config = dict(
    vocab_size=758,
    activation='geglu',
    norm_place='pre',
    parallel_block=True,
    optimizer='adamw',
    lr=0.00217,
    weight_decay=0.0,
    lr_head=0.0116,
    decay_shape='linear',
    z_loss=0.0001,
    dataset='wikipedia_en',
)
MLP neurons of a small language model. Each row is named by its layer, matrix (gate and up: input weights) and neuron, and shows model dimensions 0-127. Each number is 500 + 25 x the weight over its row's rms, rounded and kept within 0 to 999. Numbers have three digits each. A neuron's up and down rows have the sign that makes its largest values positive.
After each neuron's rows, "fires on" lists the tokens most often at its 100 highest values on Wikipedia text that the model never trained on.

L12.gate114:537492510516541468540509475496473473499517485489507497473463476478437446501516544505483500546505534477512493559516498509475491498506500495493489493524520502554482514504494495515492455466529499444511470516438456506493454495552470536474544498463467475496450503499503496500487465500482492493527492480533570519518511515513492521510482501482489497465459517534520494535517472481512448530504
L12.up114:475507482516515563517479471570477485505485542501491529484473510487536533475505498497527517530508481495516524552515539522499496473459534484497521504485510486524479511474431490445504495510466446451477500506490500514513500497550482519509507503487493489471484480518490496488479496465519484500490457487502483469525489485553527505466526471507477527470512511466485535490514512516495496508475
fires on: "as", "x", "or", "ro", "R"

L10.gate546:450524472471490520485500473509539470480478534498504502514507484509520511580555475478521478487529445518533481501529467499463510526526496508505489483516504485528512489471533473550460475499485507505511501494512448491544488515472475508468516507472567479470508493498475492476478450452481471490533534524479549507514505516453522528502507499540457490477487505539490525514402512486502486514453
L10.up546:493505472487463493528526502510485486480526489511519475492548483512538483494505514510503507515525496501530551490510508488459465465504489481508503514526452513474496471530506498488476469510513505526533519508505491503496461539501502530498501490559515468500525498471531443499490485480472519513495507454518486542519514519479487514509485544479514485448542515520484468508475478505479466469514
fires on: "as", "uc", "s", "in", "a", "per"

L8.gate649:509491510504519471479486510503526502545491502482501504488511541474456490507503532508517488545496485435470461515455517531456476470488514475487506480469553477535490527505531470492502479503491542456483490474454511520508490471456475468412472518494522478497500552494490532493504524528516459494470498497486529503561473526504496500541509508504464448511494523524500513490474484517496501424518
L8.up649:491494504546537497529567450470530474513517489471479495504528503505520516474484493482512514467463498453521506530496485485527502514482537483516486507508490499481491513519488534562466517517519449479522457501530538493513512471483485502538506493461510509509491477536484484498503483474457516469507450499506446474520499518522486553480467476492482493523496472492490489519505507462545480521517
fires on: "us", "rit", "p", " st", "-", "ic"

L8.gate346:474528510457528496487517496530517553499441458474479531497509492492540464440518501469521473489506552510517499452486530514459450501506517492499489481482520493511471504514493461547536434477515525532524479506511445485535513496531522493514496490524541532470520478491513508477517480513504467525493505486462518481538527456518509459549516505521464457508457449505472499505495479483499536510490
L8.up346:483487497486519569489515485521516535486513503486464492515472488532526494513508499514531521464503445535463502509508532499458476524464519480498490512492518508498525512499482524484540512504474518504520520476468503520489531508528490478467507457534456546525523562521506503506491457520533478536476513524526491445482484504470543482480497493503442490527483497493471520476478513494505522493513
fires on: "v", " He", "e", "ame", " Com", "."

L2.gate410:510490469552522473558472491480502491464507494489511528466548495559510510517497513495474499524528515529532501527533491545487490506512486523497460500501479515497479493496480450488496510492506503491509489473489470487506478481534455495496473498524480474530502501512467494463483508513511442487494519502521501470547494513509480492500527484543486523523459534490529489527484527511514497476490
L2.up410:535520525545524529530495513493463522461518470476501499481525506532499498485500537511533499513487525515533476489519544529445528499524506478502466519492484504493487490489499498497476504495514550494517493499489477507484506474528430514493468536490500458496524519484470470487468481517437468497508468497507492469528514464491476476463513516510496502546456537515516538513435482507469497496479
fires on: "as"

L12.gate179:471535450474492455528513514493499551482483529504471519451491507502496528526473519509514481494517461486515479491502503448494535507527464558498512484457521481507532479487530476456502480509468483471518533495467489483460546501498487494513496413487545507508514472540502513476470549467522485453520520478485454506516527521482464544484532457477499528495476509500500511486507514442460490495500
L12.up179:451482499512490482563493474505491539529480518485502539473524473476494510479463516481476455535444462483515497534508535506519483487473464490509484481516513489464505528495504513503459516463493457499521507483524520526510512528502505516499528485498490470476540503541489539457483491447521435542474506532500503519522537506514482537529504477537528529498489503530559479514528527442511491470510
fires on: "f", " w", "h", "9", "8", "2"

L10.gate435:503466532521482487481524477504502501471505525485451496511494550486510518512519479516526502512535489469511509510478490491536507526450441433486501492477492481501479476501488486533549523477522482475486518512466460457566509549467489525477534502461511496438519498452546540457490486532465496561488519486494442529503506475518470507498469465508472533543461495477511547538486472517533524536506
L10.up435:490505503489548507525516496537510509500528493451491475503494454499500515469497542463485495535495497495485465505496534424501525474534532503492547492527512490494505495477478490498516503463481517493446497464461509513498472527508508504488464527456531479513498465519479481515502477527528511466514545517512485494483537525527477495494491438525512532472512476513498492480484510471546493488488
fires on: ":", "x", "ers", "t", "iss"

L7.gate270:467502516505506472521479480519505507511508541489434485477515500506527547497535485519485519474473518492518521469502471528515476512522465524491492486519492499485539522484471499508483485498495527501513531484526491514493547470457552487499514463528488521518486532501524489488502485469510485498530501526478523489445450520502474511489543496482479483462501462494486446471505505508514544498479
L7.up270:499547507527533515432496498547476491489464499469434504528521505508489485496459527463529474463531497509453506528535517518496465501503532485489502492494504492500468450507506494488530494509521548480526546559471518492521475527517506501533510483509485488446544504505501478475522456439450467473510505472513464529484478533557535526480474508512465496512484497535470465572485493548481494469511
fires on: "s", "ian", "merican", "an", "ican"

L10.gate279:555495489477493460494464483477459540531521467452444512557449540531530466532514502469465515480500538497500466524467488492491512482504441516489507465447501497528471566473498463541482537471486497481521454495484496502501496519471462486483491479500527503516483512506527511519539512516495493515496503504500496451476492536477526518491524478526493497513503478466527514519525504516525492520518
L10.up279:491493503522499493502447500442508485483502465503539491524543511501509496478539493533478532565433480561504508491502505497546532531508470519504474508487476494498530513502507475473529490510435547476507483496508480490513511497569514503565512491471518525552477459496509504472508495501516493490507538491510495524494520489513493520489474487496539515473542496469499497510496510475528494481497
fires on: "al", "y", "od", "le"

L7.gate198:505463490494525458501508530507514519518506480526543482483497475476468464493489497490475536472479455527452497505495470487524481546461521513499507506468509487499470512528456532522503509516510468518456481522523466480505490510530508489448512467469501494519540555533514459492462520544476472533478485530523478510530514505452501501501516457482465487527491477501523486497506508490511524507501
L7.up198:484541523522538488470525506505509462528517528517490533478480526513478482506567497486519526473443510449443479526515519535470522532452494507496501498476499545504489514512484525537496514502529501480504435463495490514484502543484523488480512496446495472540496524548536521522494520481508488459497506559482461464493540481473547519483503471508482470494498494479496515511495535490500478495503
fires on: "est", ".", "/"

L7.gate170:460527479528532497532501484492524499490470486504503492498502529522452503479524489486497522526493533483520498528497482480457495521460495488486523470499503496526517494489465502514510481480530535455456438489469492524520469487552489483453509472524513477466521521538510521513477551561490458499522473510494501510563483514510510489483538485506486476502474515492479478490484495489492527506474
L7.up170:520480558480491521490495498510520492522515558485500523478510551494444476484540524453528527523486503484491517484517499524502494561521485478491503482529505483524489503507534509500516501477519482470449478508523490521521491514467526508539476513483506475475488471476537527472457485519533478500541499465443539496510472483491445494479525466510533576486502499524525485521471493507543500451484
fires on: "s", "t", "es", "y", "S"

L3.gate321:484522494489521437456521481507519514531521473466482538506520519465515517522491532506504450459521530487475487502496475488474499488488467523478493498489486531508501471502509525478477542495481545495501518524478485455487464536467500533449543505510513532486550530454520473504512505475520498492446512480512488531540493513497527531516509487462498514531471496496509527504499455508541486530496
L3.up321:490525508461507461490516488472484507489537450519500481499495511499497523522484521513497507467495511494546497546528447513545508471530465485519501511524481514485475536519496516542477514541477525505562447517504467510496536483525467522508488506554493519539503512525512464487446513545488485514474490493504487484495507507508502551497507515530477493560539539511482460443458479497549467486514
fires on: "is"

L3.gate281:495490516558469452485469495492506543546474499435501510530448473516499532504534557455491505502496520486487505477514505471487530513494457510475497463481549482509517502495505520523524526515442546507532493521473498447535511507502510508473503516505489500484473482500488471508496529486544519542468506496490481511491522503506573520525517527524462470538486529490522464466482472510502513493456
L3.up281:503493541522517479459465533543518492526474509480504529556482518502486560554550495499472496504544510491515497499482497484470485499468497497503495509476484503480475530537509508492515486522440499513568465518487470461518520479496483488474482519521480476490483484466503476481541543471475490534476498485488523489490501514477544516523497461488463522525475515499500509491455496480488517508518
fires on: "ig"

L2.gate483:481522508516500513528509414495500499509499528534488529488493503516498495519453488450518470472449486480497470460485481541480514518502510485504473484489560485497535471482546481500510513494476521491483466496500483532508495505489504487500496499513492482546509498462464476507502516508498480500489502501463509493560538514472525483510458482496488452494471509501536516509509536501511490508471
L2.up483:532564519456479564468485470493461484527520511581525504474488471521492454471486507478528506499499483497505487487490523515501531557474520513507513509473522506477487460500497479459494463503494492503448515487546466528506471506508531501506474452511528498517524477480545519509498504476533506495504488484501510519533457492500538527499499504482524530493526494480482532537534524513510501490508
fires on: "ach", " Cl", "ade", "l", "art"

L3.gate351:497489492506498473540512470542493563544442531496532491499521507526478514509520450489464522521507539498525523504523517497483527495516516459461523499478556484518490506483488465479472505507527495447487479538483500497519476490506526475507471513516517483483514516491468522472468482548538496511518525484506506483521502479489508528541486500500493486472521531488516487514492490506479522475527
L3.up351:474508517517505516501531475525536484521417538509469476480516508497477487512508475457485488505488533509550501481518448502493510531448524451517492525488559494466513519487517529473550462517499487495479494446482513505548483522515503500515518548476488494486462507531518533429476519514507482457516500489500499478531457485479531551542508476498485497514537514465520454527489506482532510485537
fires on: "S", " s", "s", " S"

L9.gate448:477470489476489529567511507480512477495504549509474490456512444506510489518531490532528496505459525505509488466495477507467498549517473484490513482541520499501557532480539543512489508483507508503459474506522523514528498454499522495528505533475477501496496476473511502540503517524489516522496472502485559502530490501414474495483531481457497477531515495487494517525494558500492511505510
L9.up448:469495486522500493548510510485508510472537517510547525489497524456547511525514489510496518474497478459517509471476493467491543496508509420502490495567431515519525452497502538512502463488494456493445470516519478522497475523453492526493475498477497468498518495475501468515529461480470513516497514448509505546493492511522527537545515460526471518504473512456494430475489501490512487490507
fires on: "ro", "op", "s", "p", "is", "in"

L3.gate254:489522507497531525536500511550485528554484534506536506472454520502525523511504520504522498528486537477503466497535527457492500479471492495465503489497532486512528472495524492461498419488522478508500527510434497506470498521535534492484567566491506533507526479481487501456497538500513531471458504481465508507499543464526460468471520515480460512497502418522497503541513507484495488466513
L3.up254:503497476506486504533527498506478521537497508545453462513480502509530523540509531498541451505495463494488481496536500466494499470508521454487505474510531510498499457515542455512546461518497540501508493484463476486516462480474488531527523544489515547460469476475492505469489498503485491496512503519459496500505549482522501457540535479500494497519493476526523495532500482491506499471461
fires on: "n", "es", "d", "ad", ".", "p"

L7.gate415:531518449527515522513533458453467544506516553499508543519530520528466511467512556486496497498510484469500479496532490465510507501498499484478482483484528517503460448502469502512466498489490513468498496524535523470520504561446500530486515495525506495468503522480505491487514505486516493472492493521512468515524490514516472528512455471480496498523469536484495499542477481522501523487510
L7.up415:538520510477526482537499507495487522499549446488466491534472557506510535504557500509501511513510504483478493516549485510538542515487515485506482502531485507469476510468508533511484468506475529462532483470509508497516526557494520532534458489523480488495494528545497540556486477474478446534450556443484469489521495511494521525540524487542532523537466513510480503487501501469488519468453
fires on: "-", "ic", "un", "a", "is", "if"

L2.gate632:484461534491463471482503504511489500546454531500513520524555474474543504508505525510527470514509476516509470459513481491497514526471488475455485497511502489510455509512583506492497497481466525431480506489519480523515462525537518516501536497503468531556472486516524513482526525505525496516492461529505452507514493525487480483494562513514495488489471544510498477498537522501529522471528
L2.up632:500469511499506527452498507527483511538481476482506566485497549501466536498484501518535480500453479525452482485478484479511473537507526507484496519472490540496496542513509514480504492497501466509508475518442466463481475499543536526469531484499514501454537496498471514544496514511511573535458491475497492485498526502482531487502487483524510534482490478482483529486524482454470506506531
fires on: "k", "amp"

L8.gate587:520469458522473484530527483539469509460487463485529515484474467502486496489473505480556455503473491499484464460490497484479456527459521495491479475487511458508501553510470505492549460494535525510530491483473502472498448528512501501500460525515509526491479484504492483477484454526506514505429486482459540491543508507510484488552521473463438487548511526496478505505497468539500507453493
L8.up587:496528483486535495519491507516488505479513476496524505514494430544483493532500453513517492524456504517489456478501470511489506514471511502506491510495491443507458455527513511478506507516545489471502542529512523520523483527513522467478479462527512483506552476452510479495489485522469496458525503503536471518556506471522504515507485485451498510543512486475491457508516490521505487538467
fires on: " |", "l", "land", "ly", "ey"

L3.gate468:479502522469488471533494500487500513506484527491463475516503453485483510534516484484529493565475541547530493503476471492522482506526502483517487484500552467511477510522532503529502492485467502494492458498487472501524485512508530520522513559509539512472506485459553490492451496504485480514521530488462513479516476488440531508461531506490484518497488533468514486494477487539518538483482
L3.up468:526530499463505477529486488469493498470534519523513504486481516519494490519518518506484516489491458513486535479496519495474505500509507474494501502467493506471513489473535522475504513476532509477495495492478506506466519505488484532514538524509464495481494527487438492491518526487536516536480486547470532521494503505562465552537467456488517534500518477536507502502535500497432524525537
fires on: "ro"

L8.gate566:506476490485473472512505494508538470486473469495534519482492486480512494486510572490515471527473469524468476476525472524516504533465484500475475482493539493541466537508530519490514451486492559493481509489512444503484474497494494479455501490497484473513441516523457477490478539538501525523471504495502509527533501505531519494515492493479490422522498522499506534505489500525496511511517
L8.up566:508501487519524507505541511540532483484499519497497528484531439499515470528514534470525480551520461525490479504523473481511531516528446498514509511463493520470495503512528509517483513518486515542496490474543519503460484521529493451480512486508492489509460543544531491484474503527476464457501462490458470522516541506504505513491508474480508481507526536493532466458509515496474512513505
fires on: ".", "ue", "/"

L12.gate148:458506510500538481508497480545507507485530500467488549489507523513548534522521513463479481518533477461531470500494461489496482495480506500482505479485501496499545456483466480491503504484560518492546467522482474524500464489476456517504450490486468489453471516493496508485458484492512500491464493514480528495545534514503486498548440513500491518474460487494495466579529488487479473474487
L12.up148:508475475516526523497501483492469492506540523474524548497459498560479470487501511503533514515538546425509522537495494477469520509503509480466528505512467460491484493500450505491530490494481456456487493523497492525501506522533475476543493483509504546510492528486479499535530473513499481491524473507538518502491509504525478523537463466527484529524486539511473506518489572502503510526486
fires on: " ex", "x", "ut", "per"

L3.gate195:482501479562487506549542502466471511522519501470485550523497493489498509482510472509498504539496504493512523521505500517489521517524495424481517494497516529517473513496500483544500458510445531462536501482498457465510517468504468498490523476484530524549508517509459488492483484538511463497506534554514501536520483494494513480528466511470455512543516540483508490487520500486528494504508
L3.up195:452475487493514449497520512518520511530535493485522496486523492488463476471507484507500539483468467526538496512499488469536463478525473478486488501513506524484484489502535489526501504506473496506469504501513507476467523480494504508485530500511490433507492498533497518555535488503534476517512466469484539516513545455494469543506518497469471460513537537529510489507488496484545484490498
fires on: "ter", "ial", "es", "od", "ational", "am"

L9.gate427:477481477464496505517499477527511539527443517510502502472493517494514498495481491516496538517507505521477508462542479519521503506489487508476484491534486530523508484521499495442510504507512548484532525518503516530502475494529468508499502480492495505527518549521546471538505533520496439476488472502511504461508513502500492489475529456551495492535479526538516534534508515472508520467507
L9.up427:511526527531496529493495502540468503488530472472474486463485481488464507501490510504491525510534488469473484542543512524475512535467552508489562492496567525514502526526477520503509512515497487492518499497455502501490507493483474496481501493492506522483506507509494452495512525558447493436491533510503468518458482497536484485483503503517520485511517509507496538479503492529483485502509
fires on: ".", "le", "i", "it"

L9.gate410:481553501491499467501515443509486525537511464475495512492476469489516502465508500519513510503481512505502506517520487480487508518483508529490495489429570492531459463476504521506494464535492492464505521523492478516490461487518489534482495531458510448520511526505480512505546501506556513476463525536511525453517540544492504475489485483488485474487480516537509497524519535483511509529517
L9.up410:486529513501539490508508518479541520564496469494497518489517518473509520495512513491498479510511544491532476502496513492501515494519503461507520496484491489486511516507470493494482516506455510528549473505467485487538509460497490533494462495494464504506528535480532495503472533503504471509492480537533479486484543491472509516522527479501489486482488542490485490483464463510527482493482
fires on: " sh", "t", "im", "at", "ot", "ig"

L2.gate645:441476482507472490466512513493488472462472461507523482516505519513490491478526539516481426477502459475456491502516486463445506536459475497470480498504546462532535471477517522476496449481469529453528509498516484471520477469518493512474513486503517517480472470519495484483478463475509514518539461520487486519466554500504503520517490508530518466477514495513544499515469467502524540514498
L2.up645:448535490490497516506468474535473526484484495503496488476502476508488524510513517441498485484457485465474511507509496480515514515498513505519486501481508519484527477508483537520477487510510497476504465466522477464532476500521514504463511448473507485485479474528498460489487484514492547487530510508528461477520526502518494503470454526497489493460512510498532499504489512476493524507485
fires on: "ond", " In", "nd"

L8.gate65:479523453499485502530512484499524499520541510491514501470504446507528488470462514492511531530500515473498508511493478501485457505481496495489503468532491481528504476517522452537454482500473534488531499467565496516495496501509492522512476524462486537537482560514511551522469509504490424529452487531493529518519487526483527541479511466493501489530513508482463504464524488494500499473483
L8.up65:503515470531516478512530481479512494492474487513509538484478553481531575488475509507479484460488528457537502519448465496470486469544483551493520500508485488514538524496513516512495496467492476479513487514526528532532517483490470517471500466438518532458444479489534475510477515496444501470455503521527525462492491514482513546486516497523506512523520474503484512510510510458519500477508
fires on: "et", "ia", "ot", "p", "-", "u"

L11.gate578:481518485504483465502517466497504507530516480502440481507517492490485499516550490483482489483493475529558522475493545505486451507540460507486503462468522475497510481499532464523518453520477527491463508472494475499502530500482548453492509517505539493523497535502515489469474480491534547528525508475429523497515529517539499479511487499487472543503470527506487498491473555484503484496488
L11.up578:505487521532543501470493500534473491524538522460470525473505531466495498518502525481492521453512504496487524477498516486468475480518497504494474511516514469513456481527518511511517469519470482508492466529461475526518473487473494466482449482511476488504500566476508447491494480538456476525504539477495522512482516528495547536515480600514466503435501518496500428468499519509467530475520
fires on: "a", "an", "ia", "y", "om", "s"

L2.gate169:489538496488498502487510453511448499471560510530493480518547521488527518497515510488511461493507502513502489510524463522468463473539525488479445466546565514504505501489522518525507499547493512532461491426544482469502468491494521508460480488472521507510528496493518480501437503507516477462490466522508479480520506499495483499498523500506458441499472481432516489485559503469476489519458
L2.up169:523558439472474550526477475541508497511481492512487487495478499510498456491531515477503458512486453504531469451494500514508553510530505503499520479498531481504508498469452505499461465492437487522560482497523446504501508476494525502547502460488517505491517529503540520486465474517516545475512491519487520486565439488546492524499531516492518523500502529512522531497521530504517496521494
fires on: "t", "ach", "ade", "ak", "th"

L11.gate664:470549490563546507486497475506519520487481538477516518456505497536525483480562548510480517510522538493522507505473520479496571514537529477477502463513508512515502473492489520476486527481505494520493471498473500508550491504455522503511520495471478487459508454502507521496458505522492471510442505487509546504525558488521478507529543459498479497506554531503499507490506493512510511457523
L11.up664:476554506538480512517508533509516494498498498511481479486550483492481496475511516505476497473530480515532548498483493485522504540508537490507509504503573530498457531518524507507507522484495460465533494455522532476500546530516455513473455502477510475470527494495467529459457515511460473518506473481505478474535517476507563505490512495513489486512538478487502492501507515457518440485525
fires on: " s", " S", "s"

L3.gate548:530491535540516465493503498546539506517501518481470549485493521496500484502500519510522472523513508520514473516536494498506513509511446454498490507467473510518443510488470433507496484480518482445519505504465475514520445520474453546506498523487522479488544502467520482478500466468448460503498483487513510537534454516528506546522463503544466487505475520476529503542489513475493517510501
L3.up548:501464478514510461536511464570507513535555504437440496479512469504488521501516517526538469488502533506510491489524492472466522493549506511520470498544475512517456515495483451480518480477511493475509485484477483515512521495516452517493498514521466454484509563503514464482485506498490492529497462504523479480529489482531539502513499491534484535525473518523526549522474553504522492472511
fires on: "x", "z", "as"

L10.gate545:480501495488481471475502453522487505457498543517463477520489512518466456486495504527497496505483496509538529475493538501469509535504502495480490478520506518509517466478458493503486495519454460545519499465474547526505490541514518483475467500525497533570471535506495483455559512523525475555533527514478507486469483501483468480501513486497465489504486513431507514488524488473543483482513
L10.up545:503506537522500497462517483501496471499475522532498562493509470470523485547447517499524489485466454514559503471461538470471530511494442506509475501567507552532527464515513489540452492497488550534478468490501529510490518527485477495465495519481521448487495475447529487480495499513517525509480476503535513515507502531493504466548501475509492458467511565480547473499533520517500456535517
fires on: "old", "ak", "b", "m", "ad"

L7.gate317:497480489483495480554592489498527562485494497445541506518507476517510495502502533485503510478489487520468509431516445519525513513478529545502484490462508477530505489499451499447530491505548541510499481482529476483501471500586462497500535499513518507509484505514518480518480517526500457463507508506482497478506500462516541471525528505524496468494474503511485482518477468522498511479497
L7.up317:498547489497532517499527482523498501487469462517468527503509479499503486495511488501504511533472447513463467508544489492472536552513485522506516511491517523495523501486529536481511527508515476465514460429488508515482489534500502479497497484462495534553503511467529454508542532516461536453477457527505441446506550499492488500479545468465476504517485550483507516458489486490519451506551
fires on: ".", " M", " |"

L9.gate469:487504483460462519523500521533476550511507520487501470522534539507495505526514477484475481503528505477542477445539520491511515516475482536488506483542508495485523483496481492460508481492472466549532482498469485497471521505531508471485519498453503501513487473497507559496506512513500491489522500478476510421537489455507457465487527461465528467493522487508529539488523503483488539514504
L9.up469:521466516522496501491500507481540545500487473500493480498495548478491516457478525476512503509534480553454532547491493559491522477529470502511515511485483503514489548471509516482513508532499525531444551469520506472495482468493500509504486487516512497482512502488511511522455507498449476552504536520493517530524482481475536524519524481495505468475504512495477467474564501466510540534479
fires on: "s", " m", " h", " the", "age", " R"

L2.gate17:490506502501486488518517509475480489501468468510493512515492524487469532521509474527458519498466529531549519480544496485490494509482487503474458477478469524529470500530484476507521476500433464501464469516516486469525488506523437488461483483545517500533510518486515499471459521484539491498519461557496488542522499522480509501469504507496474496533503481459500500503555492482499519518510
L2.up17:532509560503507486497523514511475502503543454499508441455486532476489474495476532434494508449523536504525514486526514501495479478534540499488499499506459481486511476518526515496448505489507484508453541517490485501491462529527499493466473497507478475537525477522489481502493484522512534509461455510461500475483485499463445475536541590491499491476501493512500459491486461472456496512513
fires on: "og", "k", "l", "ill", " Cl", "all"

L10.gate581:508474558489446484486488491459490561519548537495494520487524499465508533500544502487432545515493495498511469498499485498497484495539464514489508472511449493511520498465540491506481492498465471528516493492495520474487512506447496508528459496526508507515493463510498509472492526526527515486468494508522516461494478479499476475501564486456522482436507498513512490498491495514508507493507
L10.up581:542509479496482467494480485496512493452544458530535551532500439540512510472492494539491533491480512491463509484481524546517521516491476497504482495515506485495471533496495497495474505519470474505458503503505509515511541533521521481546526486470521492475478477524490552534567476534485493497495500520495510521501493533472471488473530503507531482496519497460478481511517517508535499516451
fires on: "ed", "y", "od", "ing", "ion"

L12.gate273:483518491507500467507448511506471499456458521517485513477537465531521441514540501538490433504511509487538499486516528480484513529514499479508474473499483444515464465511542503467443481470504484494528480497521515478517517565472501489473508487533512477537486511482515498517504509520520508494501498531461475457537530460498476495523518477548488491504489516513488539432528498497509490503519
L12.up273:511504475454469494520504518519461468449499508500460506504505493540457479508512484496484507507532487522520509492531505522517538484491508524496507487526535483489488512518517512551473488537452509500521525494547490491584513494496506516509495562444498493530469499475481480493438475535546505483487480493534518550502524476486530446523473474485462460490502533486543501491509506479519492491495
fires on: "b", "f", "old", "eb"

L3.gate631:474480477489492501486526500506475521485484522441499556502481511496512532492502483520499475493522526487506514534472504479507486533541472488495500489485501511533473499488525493505433458522472519499528521489509500464497508488513471483481502455494563506510508461543491495488473469489525472477481509577492481510460500558504555488483552498539523521477520468503537518506482490500507503520522
L3.up631:480487530477512473495505481451462543547472508493489499506533475491491505486486512477540493500534484487498527513506505473519540522517482518511474500500500525482518553508449502521474537496497482462507515525519499491491491512536522502539483469495491516472464483543523511514452508524444452489500545499467476489501488485488514503526447467488463526485497512501526484495473455507475490500487
fires on: "nd", "if", " Ind", "ind"

L8.gate671:465498471532493497498437519535455494508528526500486464530479525489500511495519513534478510513484511510523450481538480468496544535517488491485531469519514494491515486497485478476496505489464517542496525481519501538525505500459522491482469482483512513466534483480507529489507541504517491472474487526486501523494509522522476467483497476434526492485516499494489480519486529479547546496442
L8.up671:503490502500447467511478486467516532491495502527552482456512484468555521524491509511541503531510500504508534480522488438480521506474479538504503506494461507495485482496492468525476494472476484501479546524551512476491528507495545485513542530497531493515489504488478528519536476516497537544512467536470546525501500485507474522500497528509532465471478525477496456491501494464506486483485
fires on: "ing", "y", "ly", "il", "und"

L9.gate596:471483532535522512511506503511496508522517532478473574500452494473541508519491483510528528509505520475505531523521525498464529553498462486481487492512473586509523517502498488476508471457471488452442548496535459481475477513525481464502528479549536501478497528536491533524477516519484467536469497510509501493494471497521516514474511506495476493521492511500489515493498521543510522503529
L9.up596:477518481473530466517507501506482525529504457522476515526483496475473458473506491505500502454519518496464530539503520519497489518570489499508503493518504526504471510476544497451485523498487495504482505479562520494502504483531497499502515492488525484506500453501492551512455465504519507497478495487475494520476491461539529539509496480489480502542525482499486518503477497494557520459519
fires on: " and", " |", "es", "===", "act", "ational"

L4.gate60:478518548522477480518506492508511509530445499500507534489526519493469521483499495462498551515535486468505484540486531490487483546521459502488500467513554482528531472502519514481525519484501506439458497509462449492501461505462496453482527498482480491458494500515473504511472524496519498541517495501520468540490516560502458520476512484500490484504462539514512544509545503488489500515484
L4.up60:483513508499498542528491507474529515524481482519477519464504471499507485522514507475530531526484499544546469512469520476499498488544475468486513490506527490487527435489519530475500519475468492491473505487506492475496522517488505472510553520461466494495507484500486542509449508499506493501508480488525511529520542485525469493455498446510483536497471519481500481511512483483482484502453
fires on: "9", "6", "8", "4", "1", "5"

L2.gate263:489504489523499519510519462497483547466529516477499540542508467490486502540529524485480515529511498480544447498496494500521516461513509471477470481486449489491524485505529482504487465517490474520476509485502515500515518476507512492481492470492523513418475517522519509476485493506495511467463490479491517500499449511505477491530474523460512476488482482456489525501442507542516519513521
L2.up263:495534471466494457550512483488526509437510488522519493551490457512567479510509465487473468513469476476444490461480478485503516474469493492520433491523484490462536474471487479479507489480476507519496565489500479495484529509497490491511487533514531467552485500482519492510481500483557485512524480522533487499528465531464493541541485538510472479469522479476489513516541495522530499539491
fires on: "ing", "hed", "ed", "ical", "ted", "ence"

L11.gate150:536476523516479490479491491527487471559481502444506461484500507493541528493539508544474550513518525514494494486533509484504462508506474505476470491485503489518558508485528471475504490511488510493484464494478484474486532514527542494505533509493482505506483527516476524478490524466542461493514447493461527500509480489471497488541504510494458436486498546472469506526526521468498494485504
L11.up150:512522526516470474493505533478559471543541497524498488480501454455481475478500514420499482461484489471482511543498520472493543486504535531510501504460467495502509489500468483490513478487512504494483564510485491557437493504485466470483479538511504521522519516475519471544534500510483508499535507518455473518494505526517493499476496540512554527502512510480479480495512491463464487513477
fires on: "m", "l", " st", " Cl"

L2.gate60:501536455485511474556479476488511496547501499436548481482481531498504526484520504473477475494492500521542514474534476496464512496513438483465496461499558555508551498443503509493523481475479545498515484538465472490483519472490498489506491516498508483449435503510488519472493511504477450542514498501496494505516460499478529489493511460464485506506519497464493526492494514486516519537457
L2.up60:506515475480511495511505469482501541517459497453502484457538518476531482533482505511539502535500483466477528472455507464483556483452468497489488470494494516501480489475512485508529507499509488456478466510521471476442499495510526529513468478490498515456460538529520481492458492483458479481537507457487482526522515532476516499491503500552497468478534491470527479462490512501481509480488
fires on: "in", "m", "est", "p", "f", "r"